python train.py --d_model=768 --positions="rope" --rope_base=10000.0 --init_std_up=0.0145 --lr=0.000371 --seq_len=1024
MLP neurons of a small language model. Each row is named by its layer, matrix (gate and up: input weights) and neuron, and shows model dimensions 672-767. Each number is 128 + 32 x the weight over its row's rms, rounded and kept within 0 to 255. A neuron's up and down rows have the sign that makes its largest values positive.
Before each neuron's rows, "fires on" lists the tokens most often at its 100 highest values on Wikipedia text that the model never trained on.

fires on: "i", "Bel", "bel", "gen ", "onic "
L2.gate1268 [174 113 108  90 128 151  56  92 150 167  81 139  84 138  93  98 121 116  63 116  85 122 134 138 108 112 115 172  77 119  89 111 114  85 100 141  91 122  96 125 136 168 123  72  91  62  69  98 136 165 136 146 192 110  66 172 186 148 140  93 133 131 115 165 153  95 120  85 117 109 188  78  99 165 152 104 164 155 103  92  66 123 168 133 178 112 199  89  40 130 166 136 164 133 183 168]
L2.up1268 [102 138 177 131  67 131 131 112 111 179  83 130 141 101 145 140 132 133 118 123 127 139 159 110 105 124 139 173 126 110  93  45 111 121 149 106 134  86 142 144 100 140 171  74  93 162 185 138  98 138 104  93 143 125 133 136 126 140 188 141 129 114 192 157 114  85  91 114 100  66 127  76 135 201 161 134 147 162 154 105 116  81 108 124 129 165 157 146  97 144  88  82 159 178 144 108]

fires on: "ant", "t", "tar", "id", "formation ", "ter"
L5.gate1875 [166 112  89  96 187  78 200 105 120 169 137 127 124 109 166 187 185 146 128 116 140  80 157 122 129 126 133 147 148 141 119 125 131 100 150 134  94  79 135 115  84 144 191 141 161 122  83  92 181 106 131 171  68 181 143  85 125 175 156 178 151 125 114 194  96 122 117 102 174 153 127  94 136 119  87  91 149 142 102 135  91 135 145 182 133 184 113  89 131 100 122 144 180 171 157 130]
L5.up1875 [ 79 124 164 115 150 120  49 168  95 141 104 136 137  88  53 135  62 110 144 145 128 137 189 131 116 149 127 134 130 152 170 128  98 107 139 159 125 136  89  77 172 136 124 115 136 177 110 107 145  98 163 150 173 154  68 171 129  99 166 108 108 133 125 147 112 196 150 134 124  90 105 118 131 118 105 111 122 138 147  84  77 151  63 173  98 152 145 153 109 107 100 160 179  86 123 141]

fires on: "R", "B", "K"
L2.gate79 [103 133 101 161 159 165 164 121  70 158 144 143 139  91 106 122 187 127 115 104 139  44 115  70 121  87 196 159 134  77 122 165 117 107 128 161 176  53 165 143 174 102 102 153 181 129  80 190 180 135  96 150 142 135 179 178 183 139 176 129 109 149 143 126 129 142  48 163 125  72 191  83 140 101 102 165 208 133 125 117  76 115 119 187 164 144 118 132 129 193 141 126 145 147 110 148]
L2.up79 [153 184 104 142 119  88 131 164 149 150 146 145 125 125 105 139 131 122 159 174 139 112 152 138 121 127 161 127 118 131  64 183 152 173 129 125 129 155 109  92 127 151 126 129 145  90  88 168 119 150 186 160 128  53 131 193 150 130  96 112  75 145 150 112 123 100 145 155 133 134 176 118  64 148  82 124 143 170 121  63 100 135 142 140  91 160 164 139 160 124  91 163 136 170 131  98]

fires on: "og", "R", "ag", "olog", "ig"
L5.gate1472 [143 174  97  90  94  76 192 118 138 144 182 134 112 135 154 113 127 130 156  77  77  87  89 127 171 217 142 164  57 115 108 138 138 162  75 164 175 136 127 133 113 110 105 135 136  89 140 199 117 129 158 120 146  82 151 118 152 174 142 123 106 119 125 182 130  45  84 173 117 151 165 127 179 117 109 120 142  95 191  86 123 129 136 203 163 161 112 145 138 158 116 155 103 123 117 117]
L5.up1472 [157 113 124 197 122  87 129  51 161 103 146 129 159 138 111 119  67 162 193 144 148 105 126 138 106 167 132 111 119 166 108 155 138 170 138 138 114  94 127 120 142 128 100 121 167  97 101 125 104 132 104  62 103 127 166 197 111 158 132 112 154 128 138 117 200 161 122 175 104 151  90  82  77 152 158 134 145 155  75 154 147 138  84 107  82 118 116 129 117 163  92 110 102 154  95 156]

fires on: "a", "au", "u", "an"
L2.gate1230 [180 145  98  76  89  72 125 138 104 127 176  71 106 143 121 123 143 165 109 156 115  79  36 126 120 142  97 119 114 102 107 130 110 118 109 130 105 142 131 112 164  83 126 119 154 109 143 136 201 161  65 145 141 129 192 149  87 135 174  77 163 112 107 100 117 171 142 120 107 101 122 116  84 103 140  90  88 118  81 152 114 107 147 158 168 126 134 168 173  93 165 156  94 180 124 159]
L2.up1230 [183 103 110 179 129 151 149 121 134 109  73 144 138 130 108 102 104  71 118 128 135 185 146 158  75 141 119 163 163 128 144 166 111 163 145 148 154 161  69 102 161 114 103 110 117 143 111 139 187  94 155 124 157 121 149 102 114 166 112 175 189 157 152  75  92 117 116 176 162 144 112 130 133  91 136 110 133 106 146  82  91  66  92  90 163 161 176 128 176  80 148 126 123 124 165 146]

fires on: "former ", "al ", "al", "m"
L2.gate765 [ 92 111 108  96  91 199 139 111 134 148 170 104 116 116 108 185  87  99 111 140 137 145 108  92 130 200 116 145 128 152 212 169 135 165 121 137  86 136 162  97 142 181  75 129 152  88 141 149  96 179 130  72 150 151 117 174 110 135 147 133 160 113  90 173 155 115 181  89 171 125 141 107  79 171 122 127 107 173 138  80 110  99 102 116  96 109 180 163 158  73  66 171  97 176 103 124]
L2.up765 [116 169 190 182 132 160 150 115 114  86 151  79 151 168 122 124  89 103 123 138 110 166  71  88 105 189 137 118  90  96 131 151  84 138 138 113 141  88  99 175 109  99  81 166 204 108  88 109 140 133 125 164 164 106 142 114 113  90 163 144 136 142 123  12 163 179 138 107 165 117 117 130 104 164 115 155 103 173 179  80 165 146 135 113 109 163  55 118  84 128 163  92 117 144 130 104]

fires on: "Ed", "th", "o ", "le ", "G", "o"
L5.gate1008 [146  93 161 173 142 123  67 100 108  93 126  80 148  82 101 118  77 107 104 142 101 159  98 138  40  90 102  89  37  72 107 100 128 124 140 142 149 200  49 207 128 131 124 122  79 170 127  86  78 112 153 120 120 160 126 119 150 159 111 128 163 162  99 206 112 108 124 112 120 100 135 148 128  98 143 106 117 165 120 125 134 125 131 120 106 161 112 127 109 131 127 154 169 138 164  98]
L5.up1008 [ 90 174  68 123 119 147 165 146 116 108 144 163 129  93 179  98 107  86  98 141 174 137 169 128 124 123 160 144 133 151 134 122 135  95  78 104 118  84 127  84 142 123 119 102  75 183 179 102 137 102 172 115 102 125 137 135 144 175  94  78  75 115 166 168 157 122 115 125 101  97 100 138 180 132 118 112 124 168 111 158 111 134 101 135  81 180 119  60  95 167 154 163 165  86  95 122]

fires on: "part ", "days ", "episodes ", "Battle "
L2.gate185 [191 144 120  76  92 146 129 112 157 144 147  67  86 157  86  55 126  87  65 112  92  92 118 130 114 157 112 144  82 134 191 179 125 208 110 116  82 116  62 115 115  95 114 144 124 169 112 201 158 141 120 118 156 165  91  96 162 116 174 130 143 122 103 135 136 117 123 174 112 106 194 120 131 136 140 116 183 121 143  95 124 142 166 143 148 178  68  99  97 160 118 157 113 129  99 182]
L2.up185 [130 128 106 117 176 107 140 122  63 150 146  94 160  97 137 129 182 141  94 154 185 144 118  86  97 159 125 112 144 124 156  90 176 132 123 135 193  44 169 110 137  87  93 154  78 123 101 143 211 149 141  87 114 139 151  76  96  82 144 124  87 143 100 139 115 114 178 127 131 106 174 114 156  98 116 135 156 155 124  40 132 182 115 129 171 130 115 139  94  98 130 150 126 196 137  98]

fires on: "l", "ap", "film", "it", "Film", "Film "
L2.gate424 [156 133 121  85 138 113 121 152 101  71  83 138  84 107 159 172 101  76 179 164 124 128 122 116 127  67 176 149 112 105 125 105 101 120  89 152 113  74 131 165 159 147 190 151 130 124 107 119 174 124 180 125  91 166 147 125 168 141 187 157 126 146 107 120 116 159 149 116 164 190 112 124 145 133  96 163 155 122 146 203 136  99 179 121 111 167 137 143  98 135 136 132 105 182 108 124]
L2.up424 [106  62  56 126 141  84 141 103  96 131 111 144 146 152  99 164 124 128  92 169 119 133 129  69 145 133 115 100 175  67 159  92 117 107 164 155 137 108 131 152 187  91 140 123 113 130 124 112 149 156 155 170 195  87  93 187 120  65 102  70 140 126 174 134 132 150  93  68 118 155 147  84 150 150 160  90 125 109 115 221 105 135 148 154 115  93 119 142 188 155 112 145 167 156 123 145]

fires on: "as ", "to ", "became ", "ter"
L2.gate468 [150  94 137 141 123 184 114 173 118 137 140  76 102 148  94 137 155  75 192 108 142 189 112 110 155 114 195 102 101  77 132 198 146 104  94 127 123 133 188  97 125 148  95 129 138 106 122 154 121 121 174 133 192 105 187 126 140 115 121 161  81 180 150  79 131 114 124 113 137  97 139  58 144 172  65  90 115 194 163 140 149 187 181 163 171 137  76  95 169 114  84 142 177 230 193 164]
L2.up468 [121  96 171 153 166 100 153 158  94 117 129 151  90 121  96 118 115 125 119 164  35 111 141 144 123 104 113  98  98 157 129  80  97  68 118 227 156  83 141 118 120 183 167  99  82 114  56 118 118 146 166 130 155 135 114  82 128 127 163 170 110 188 139 151 128 127 131 114 178  94 147 173  92 106 148 125 152 146 112 126 110 216 113 115 146 169 121  91 107 156  58 125 167 185 175 125]

fires on: "Al", "all", "second", "No", "arm", "Toy"
L2.gate681 [161 104 103 133  70 140  92 135 124 122 145  86 120 140 146 179 125 184 120 149 123 178 105 169 110 120  85  85 108 193 100  84  68 143 117 129 109 180 140 172 169 107 174 119 122 156 112 155  99 147 148 195 134  67 103  55 118 157 107  88 158 161 126 118  95 226 132 116 105 139  87 121 121 120 141 186  72 169 121 130 120  97  94 156 134 122 136  91 124 170 144  48 164 159 139 102]
L2.up681 [127  66 178 134 113  51 140  69 175 119 143 107 164 152 117  79 172 136 112 109 127 155 128 118 135 178  81 143  97 133  93  75 100 113 107 128  99 132 133 100 177 105 100 157 119 105  99 104 218 161 178 207 123 133 122  89  84  96 134 149 181  92 142 165 117 138 102  99 131 132 174 148 101 169  84 112 106 155 160 144 149 156  83  99 132  81 135 125 121 125 133 188  95 118  78  69]

fires on: "W", "San ", "o "
L5.gate947 [136 145 130 138 110 163 181 142  94 130 161 163 155 154 117  72 133 167  88 139 130 166 187  80 126  87 100 155  44 115 156 165 103  79 125 112 151 136  52 138 132 109 148 145 117 113 157 132  99 175  90 188 122  91 116 138  85 128 154  96 157 141  70 131 143 116 140  99 162  96  68 168 124 184 134 121 155 117 138  63 109 130 126 152 121 134  69 179 162  98 127 152 136 165 142 158]
L5.up947 [135 115 145 136 154 159  62 118 101 121  57 155  56 133  93 117 133 142 115  81 132 132 159 180 114 129 161 186 114 144 119 145  95  31 198 148 151 106  91 132 118 141 183 151 175 114 106 180  89 163  49 101 185 123 178  99  74  88 148  89 175 184 122 154 163  94 134 118 169  88  93 158  96 152 160 147 146 125 106 118  98 162 163 228 137 182 115 133  97 152 129  56  99 132 177 117]

fires on: "E", "cur", "tain"
L2.gate201 [ 46 147 144  84  52 132 153 164 146 122  68 188 113 129  89  62 175 155 134  91 127  96  97 126 111  72 160 119 155  73  99 125 115 152 100 135 143 148 155 102 123 107 167 143 133 130  85 119 112 123 145 147 153 103 147 141 164 183  94 165 110  98 177 123 136 164 116 124 126  99 152  80  98 122 127  55 109  22 122 143 147 159 108 130 119 149 112 133 119 169 107 122 142 175 115 127]
L2.up201 [ 84 163  96 119 148 185 136 136 136  74 194  84 148  97 130  92 130 113  98 105  54 143  85 102 178 125 165 147 126 137 143 169 130 148 116  87 112 112  71 144 131 117 193  99 116 129 152 113 127 115  90  93 107 120 164 139 113  94 151  81  58  73 142  77 184 128 116 173 101 151 130 107 144 109 171  83 104  76 148 141 106 114 111 123 136 147 153 126 108 117 103 107 111 158 122 119]

fires on: "Com", "com", "am", "Flor", "Bon", "neg"
L5.gate1021 [131 140 142 153 194 137 143 122 126  84 194 110 118 146 137 126 162 147 156 161 121 193 140  88 134 167  97 141  97 151 144  89 122 126 131  93 104  98 135 161 166 120 143 165 139 177 152 150 114 134 112 170  89 107 121 129  93 151 139  86 126 131  98 125 124 168  82 113 127  69  96 123 145  98 121 120 104  96  89 144 180 114 110 197 114 142  74 118 125 129 157  96 141 138 127 115]
L5.up1021 [132  97 153 115 148 159 151 131 167 120 212 117  98 134 107  79  97  61 151  70 148 115 147 168 126 105 129 100 113 112 120 123 122  82 118 105 135 156 130 110 127 133 135 158 132 136 131 112 119  94 142 122 107 102 124  85 163 132 122  79 109 167 149 101 154 121  78  98 140 107 127  72 113 116  84  88 122 113 155 161 132 141 137 128 181 151 130 114 142 123 142 188  85 112 116  37]

fires on: "ab", "Ab", "ob", "Little ", "ac"
L5.gate810 [ 85 117 167 131 114  97 101 106 109 161 114 166  76 116 163 184  58 120  61  79  88 129 106 107 105 122 154  36 160  84 115 125 124 110 145 178 127  89 110 188 124 119 168 149 112 122 151 137 110 120 153 115 126 130 127 107 108 144 161 137 108 161 160 134  43 146  97 150 110  98 121 132  82 130 142  78  91 135 117 147 130 160 166 126 125  88 132 101  93 135 170 141 161 156 127 150]
L5.up810 [123 146  78 132  78 146 149  82 139 105 117 179 118 147 121 107 149 121 137 104 100 129 158 144 140 128 110  99 128 103 117  88 115 188 129 141 122 183 178 147 142 119 135 143 152 158 149 140  72 149 186 106 152 144 176 154 110 121 113 121 128 134 143  56 135 108 172 128 105  85  98 122 165 107 183 202 136 190  74 122  73 198 143 158  91 138  59 145 144  52 141 179 109 166 182 127]

fires on: "^{", "Year ", "dem", "refl", "Years"
L5.gate230 [102 147 117 184 137 104 167 148 118 136  82 107 135  97 138 136 170 178 174 106 143 121 107 116 124  90 170 171 198 145  80 163 127  53 114 135  70  96  90 106 121 156  71 116 116 198 135  81 110 172 135 120 173 134 156 165  76 137 133 145 161 164 126 131  99 105 120 107  67  96 108 137 124 159 146  86 142 119  98 145 139 100 135 131  96 154 151 191 118 127 109 123  81 114 165 143]
L5.up230 [115 188  96  92 134 144 144 110  82 192 168 167  79  98 140 114 161 130 153 199 134 171 134 115  95 114 144 161  93 174  84 126  99  76 130 157 123 108 120  94 161 191 123 171 137  73 178 100 125 177 133 140 132 143 167 125 170 115 124 143 138 142  83 111  69 124 145  79 101 114  93 103 133  97 158 166  46 108 151 118 132 127 120 120 115 193 114 153 118 136 132 153  99 140 146 164]

fires on: "en", "re", "u", "l", "au", "bas"
L2.gate194 [169 122 122  98 140 100 148 125 105  84 185 164 118 163  82 137 107 169 141  85 131  90  52 141 161 142 156 131  65 151  81 149  76 154  78 172 145 117 141  74 164 104 129 117 119 146 181 128 136 148 177  87 155 102  73 127 128 124 131 141 112 170  92 136 110 141 132 140 102  70 103 130 141  99  83   4 112 130 101 133 121 103 116 115 134  60 191 125 136 157 148  96 143 155  76  90]
L2.up194 [177  93 133 142  57 173 166 112 117 157 110  84 174 102 106 173 175 160 130 153  94 172 165 174  95 131 102 129 119  95 114 120 120 142 119 118 139 136 110 113 124  89 119 164 160 112 151 107 119 101  99 150 122  91 199 139  80  60 134 107 122 167  99  64 112 115 151 118 153  92 157  56 108 127 157 119 100  99 144 123  61 183 104 185 131 149 152  84 124 149  72  96 118 173 165 144]

fires on: "ia ", "ey ", "ia", "United ", "al "
L2.gate530 [ 99 105  70  73  75 152 110 186 145 162 126 175 187 134 112 121  73 132 179 102 124 152 141 195  91 133 167 139 119 161  97 167 140 221 130 139  88  85  79  98 155 123 120 143 137  90 195  83  90 168  90 129 124 158 126 187 183 167 174 105 148 116 118 164 175 141 121 101 105 153 121 100 122 139 156  84 136 154  79  72 154  99  96 177 184 135 161 173 144 145 112 107 162  92 174 109]
L2.up530 [154  90 115 120  39 115 137  94 129  87 152  64 155 143 142 147 108 143 136 170 119 106 136 163 116 103  95 137 107 141 166 183 141 129 119 134  96 148 138 126 142  52 107 125  73  68 111 130  97 116 133 107 131 114 118 162 139 130 144  91 114  43  67 128 142 121  64 122 137 119  91  96 112 128 125  89  83 174 117  85 133  94 107 112 111  71  90  93 186 148 140 104 126 111 136 191]

fires on: "/", "/ "
L5.gate805 [179 151 134 138 100  55  97 133  92 164 155 154  72 103 136 122 152  78 158 131 120 139  85 167  91 120 160 131 119 105 110 108  63 195 124 145 111 145 103  90 165  91 161 110 153 207 122 128  97 120 141 117 132 128 114 155 136  89 164 103 133 163 101 141  97  97  92 130 123  90  83 169 125 133  93 157  74  70 126 137 134  89 181  85 150  70 113 105 161  50 187  64  47 164 110 162]
L5.up805 [143 105  63  77  93 131 120 140 132  87 131 131  73 132 167 125 107  83 141 138 168  98 120 178 145 113 119 124 181 142  69 164 145 223 133  92 121 150 139 168 102 113 170 131 108 136 150  66 119 106 139 132 133  92 175 126 137 117 163 146 170 109 116 154  54 102 174  66  95 113 124 183 108 134 131 142  88 127 109 113 124 103 111  96 147 161 116 127 145 116 133 121  68 121 149 151]

fires on: "K", "W ", "th", "Sy", "int", "W"
L2.gate112 [123 107 124  99 166 177 148  76 106 126 167 144 146 114  98 118 142  85  71  86 117 154 112 104 137 143 138 112  75 101  66 142  96 108 150 143 145  87 128 143 142 131 109 153 123 173 131  95  85 173 102  84 131 174 148 143 107 155 136 112 196 160 113 136 169 177 125 158 169 127 104 186 124  70 138 110  93  61 130 136 112 116 132 124 161 202  95 163 177 107 186 147 134 112 146 157]
L2.up112 [117 131 127 144 132 154 123 161 103 156 162 156 144 192  83 119  72 131 105 116 114 127 131 157 158 170 144 101 155  97 155 164 136 118 127 162 138 128 158 107 165 126 163 155 122 132  93 138  63 181  74  82 132 138 122 130 188 178 122  98 125 131 132 125 114 122 156 134 123 132  85 142 154 154 122 154 154  93 162 138  54 107  81 136 112 197 102 121 110 143 105  78 108 135 164  97]

fires on: "un", "m", "million ", "years ", "months ", "very "
L2.gate1052 [178 176  96  99 154  80 111 123 139 179 128 144 177 155  77 139  93 138 150 148 145 108 188 196 116 114 124 138 146 187  80 169 123 115 140 135 158 175 164  67 137 143 134 136 195 163 151  99 155 156 144 180 141 138 136 124 133  85 148 181 149 111 174  91 165 170  71 141 169 121 213 111 157 156 138 148  81 126 103  97 134 134 147 127  74 160 104 109 114 153 135 107 167 120  87 105]
L2.up1052 [141 113 155  66 124  85 143  95 112 115 143 140 158 136  93  94 116 118 100 120 155 155 189  95 163 122 106  98 161 160 106 113 147 106 126  86 139 157 150 124 136 178 177 114 102 115  95 136  86 158 124 117 169 102 105 207 155 171 147 132 152 107 100 138 130 153 114  95  89 149 123 160 151 115 152 109 117 126  71 144  99 136 152 137 131 119 106 104 153 120 147 127 178 138  99 113]

fires on: "member ", "Gr", "All", "Ach", "Le"
L5.gate1188 [138  89 137 160 134 113 131 145 198 132 106  93 118 121 181  86 100 131 154 118  52  85  93 146 152 121 103 135 101 126 133  94  96 129 187 151 126  90 138 110 125 163 131 136 116 130 110 122 130 105 123 127 160 106 101 149  95 166 111 119 134 113 160 149  96 131  57 114 171 126  51 170 187 156 139  80 188 135  99 121 149 128 105 153 121 103 105 153  76  92 134  95 161 118 155  91]
L5.up1188 [129  46  70 160  95 143 119 154 172 135 119 166 152 110 161 165 117  90 109 108  64 150 146  69 152 110 125  79 125 112 106 112 120 149 206 119  90 117 131 154 188  89 128 117 149 227 181  80 122 129 100 130 122 163 103 136  95 130 114 154 166 175 160 183 160 117 102 152 113 150 115  90 130 151 125 127 132 139 123 155 127 166 100  86 147  95 118 151 177  81  87  57 158 111 118 112]

fires on: "South ", "East ", "Royal ", "an", "New ", "aj"
L5.gate1870 [100 156 143 197 111 107 152 128 164 132 166 145 132 174 155 152  77 188 132 124 103 141 159  84 113  94 156 127 130 130 100 139 160 112 206  88 102 165 117 122  95 120 164  76  52 161 154 137 111 175 129 172 148 166 123 120 135 116  94 136  38 140 137 147  73 108  69 114 134 125 142 123 121 165 165 128 102 164  90 132  80 144 131 184 128 143 140 146 159 110 156 137 178 152 121 109]
L5.up1870 [163 174 111 126 149 104 131 120 107 183  80  85 112  97 139 120 136 143 185 161 147 132 108  80 117 103 112 210 184 106 143 162 125 107 143 145 163 106 113 134 118 163 152 125  75 152 132 188 127  88  99 136  78 150 138 137 156  88 141 173 127 153 155 127 107 152 109  72 133 141 111 152 158 123  76 141 121 147 162 122 142  96  72 123 165 114 152  80 133 105 175 180 150  80  83 107]

fires on: "/", "—", " ", "–"
L2.gate146 [171  93 124 111 152 114  80  94 163 112 155 129 106 150 154  99 140 168 132 148 119  64  75 150 138 129 116 147 201 126 158 151  71 145 104  82 103 145  91  81 110 157 118 137 103 165 164 109 102  94 156 124 190  91 129 167 121 173 171  94 153 126 112 121  52 125  61 124 166 101 141 192 133 196 119 182 119 148 100 121 131  88 201 124 183 132 158 103 170 110 150 120 112 133 144 173]
L2.up146 [ 83 142  81 170  55  85 120  98 111  91 162 122 122 183  55 103 149 155 121 163 147 133 180 142 141 170 105  82 108 133 147  70  77 170 171  59 113 205  97  93  97 112 110 169 131 146 166  98 152  51 100 128 113 103 179 130 114 123 134 141 112  99 175  85  81 154 183 106 113 153 136 128 127 142  86  83 112  83 174 161  72 142 160 114  94 192 138 153 121 155 144 119 137 137 133 183]

fires on: "L", "Women", "h", "women", "Fem"
L2.gate335 [187 105 101 107 147  96 151 171 121 161 113 148 123 117 109  88  44 189  90 132 139  97  89 111  73 163 103 112 118  73 116  67 101 197 107 115 153 130 104  81 155  89 162 183  87  96 210 141 132 122  79 197 137 108 103 113 148  80 133  71 105  99 204 146 193 133 166  87 126  69 109 148 170 136  71  82 138  70  95 135 147 189 118 119 117 103 123 142 103 139 178 106 136 129 191 186]
L2.up335 [114 105 108 141  92 156 179 109 122 180 139  62 145 167 158  87  85  98 108 127 138 140 129 188 140 119 130  23 100 186 170 106  67 124  70 150  83 121 156 123 139 149  83 160 128 164 196 141 123 116 141 159  99 146 132 144 112  84 131 181 150 191 166  73  94 133 133  99  89  82 156 114 133 161 131 143  71 141 166 150 117 189 138 100 156  99 142 189 124  92 136  48 110  90 105 101]

fires on: "ig", "tr", "lig"
L5.gate1003 [119 177 156 165 131 138 128 127 157 158  87 172 151 125 125 161  80 130 126  97  81 167 118 146  84 147 120 117 110 128 141  83 119  64 136  90 145 117 100 138 200 118 112  85 162 109  87 156 130 140 147 162 112 111 135 111 134  89 137 100 118 108  93 138 121 131 127 188 145 123  93 142 184 171 143  88 115 115  69 139 125 107 113 146 143 163 169 136 111 166  81 101  84 122 158 179]
L5.up1003 [ 68 133 135  87 129 121 147 109 118 107 147 100 110 195 103  99  79 123 163 141 109 156  93 126 149 153 163 167 146 104 137 123 148  95 159 163 148  33 140 129 161 124  88 119 110 161 137 104 157 177 131 139 158 124 108 103  77 111 169  94 153 111 122 133 131  28  94   7 137  99 105 136 146  94 155 146  82 173 179 117  94  98 107 233  75 138 146 129  75 137 110 177 131  67 203 164]

fires on: "son ", "own", "father", "sister ", "father ", "daughter "
L2.gate988 [ 84  98 135  89 120 120  81 100 126 112 177  94  58 173 156  59 146 139 143 168 122 102  90 123 143  99 126 106 110 109 159 195 122 124 118  69 106 139 143 111 138 149 122 131 176 152 169 154  69 158  98 128 143 113 152 116  97 118 115 158 143 105 102 116 111 156 176 125 125 162 147  80 182 146 207 154 150 135 154 108 109  91 179 131 127 143 106 128 176 130 123 133  68 158 119 171]
L2.up988 [107 119 141 169 142 129 132  88 177 102 119 107 145 161  99 106 112 142 149 183 103  89 112 135 153 153  99 137 108 157 107 113 106 136 142 129  91 112 121 161 202  96 127  98 115 167  91 144  77 100 128  92  83 135 153  90 119 137  65 100 123 151  80 121 197 121 110  72  95 161 144 228 150 125 177 127 156 161  66  82 115 171 200 153 100 113  93  81 154 105 150 147  98 152  69 128]

fires on: "H", "con", "cour", "ide", "ST", "premi"
L5.gate316 [ 96 147 132 160  89 130 125 117 117 157 123 121 103 139  96 119 154 101 147 123  99 153 184 121 116 194 149 116 158 107 108  96  62 100 154 156 157 120 129 124  79 149  45 132 120 116 137 120 123 104 161 128 112  92 186 170 164 104 168 109 124 151  88  91 177 146 144 194 166 123 146  75 198 135  72 159 119  87 109 149 161 208 139  91  61 207 107 152  78 196  80 146 159 146 163 127]
L5.up316 [118 132 117  95 112  92 161 119  95  96 140 104 142 183 110  81 106  51 120 143  83 144 168 152 142  40 106 170 110  62 157 161 140 145 110 166 161 168 146  99 138 157 165 140 124 158 109 172 154 157 161 162 137 109 128 113 190  90 155  75  76 148  72  44 129 122 123 128 130 155 149 129 129 113 160 115 109  22  73  90 105 142  99 192 142  71  90 105  88 115 157 153 171 164 188 167]

fires on: "The ", "ical ", "our ", "b", "their ", "el "
L2.gate297 [125 131 120 105  98 151 120 180  91 106  82 141 168  78  94 122 116 120 163 153 169  95 144 139 113 164  74 135 156 162 125 219 140 124 101  70  96 178 137 147 138 121 170 127  34 175 179 104 138 135  85 156 144  82 145 152 136 161 134 158 128 135  72 130 138 152 133 132 151 139  99 142 113 102 108  73 148 146  99 125 115 166  94 183 101 117 127 129 137 147 126 141 128 144 135 152]
L2.up297 [163 100 156 154 167 115 117 125 133 143 158 118 116 157 112 143 154  81 121 109 156 128 154 150 153 151 143  83 129 167 151 114 121 167 123 155  70 183 130 131 183 139 113 123 122 142 103 142  89  63 154 155 133 139 123 109 124  98 138 119 183 114 137  98 143 125  92 170 119  68 146 104  94 156 133 145  94 121 120  98 113 101 161 145 114 166 171 104 153 108 108 121 126 114  86 194]

fires on: "United ", "al ", "us "
L2.gate1289 [ 69 125 111 142 193 130 103 168 123 146  95 199 172 130 146 166 133 117 180 136 141 139  96  80 101  93 161 100 193 139 114 112 101 149 159 100  94 149 141 133 108  57 133 137 133 124 164 117 180 130 134  85 116 152 140 157 161 121 139 203 156 144 113 104 143 122 142 150  57 132 122  82  93 164  94  85 153  58  85  83  88 179 104 118 159 155 129 105 130 144 149 103 116 102  80 152]
L2.up1289 [116 108 137 135 157 153 185 156 154  86 126 110 144 204 169 141 138 131 162 137 147 130 151  95 103 103 182  89 129 103  86 150  84 119 143 143 103 132 135 153  86  92 125 126  73 169 128  92 144  76  69 104 127 142 124  86 118 137 173 135 174 133  35 157  57  72  97 105 108 169  73 132 150  99 108  74 106 166 136 137 172 150  72 139 161 109 114 163 180 130 173 117 102 132 120 171]

fires on: "ter", "if", "cal", "u", "ner", "Cal"
L5.gate39 [ 76 115 160 145 161 108 103 104 206 111  98  81 135 114 110 143 113  90 126 126  67  94 147  65 125  79 145 125 135 111  98 123 100 127 162  84 135 150 139 183 165 176 150 149 110 168 107 131 116  99 103 195 182 137 155 114  84 121 131 136  88 168 181  91 131 129 113 103 118  98 145 147 107 149 190 153  77 118 143 152  87 146 142 122  72 134 133 128 105 162 185 113 135 144 102 181]
L5.up39 [100 126 129 151 127 119 155 147 166 111 173  84 146 176  80 170 177  88 173 121  84 140 182 146 108  95 115 181 181 106  97 133 179 106 151 154 109 141 174 104 111 114  94 118 194  95 118 114 137 124 101 135 103 100 182  93 161 180 128 134 140 136 138 120 175 167 100 134 160 146 128 117 172 101 147 121 124 100  90 198 115 144 148  72 118 154 134 119  77 120  95  93 131 132 147 127]

fires on: "ab", "Ab", "Ar"
L5.gate91 [140 123 130  83 130 158 134 138 147 184  68 154 159 153  92 175 103 127 156 116 125 134 113 107  74 116 172 137 150 110 203 141 157  99 102 129 137  88  64 103 122 154 125 154 139 195 189 171 121 165 217  93 164 154 155 130  97 158 110  50 128 148 114 124 136  82 100 147 150  85 140 137  84 149  63 143  89 165  95 133 125 161 165 200  73 141 132 174 146  91 149 186 135 124 135 213]
L5.up91 [137 106 108 144  71 137  80 196 107 188  97 143 122 106 107 116 158 137 195 102  88 159 126 122 153 215  78 101 138 116 132 151 177 134 100 151 106 136 217 108 167 141  79 109 149 165 148 145 117 136 153 151 152 119 129 162 151 121  87 101 187 124 133  65 104 145 131 133 139 109 131 190 121 142 134 150  76 195 143 119 133 171 175 141 155 139 114 205 117 172 164 131 209 167  66 145]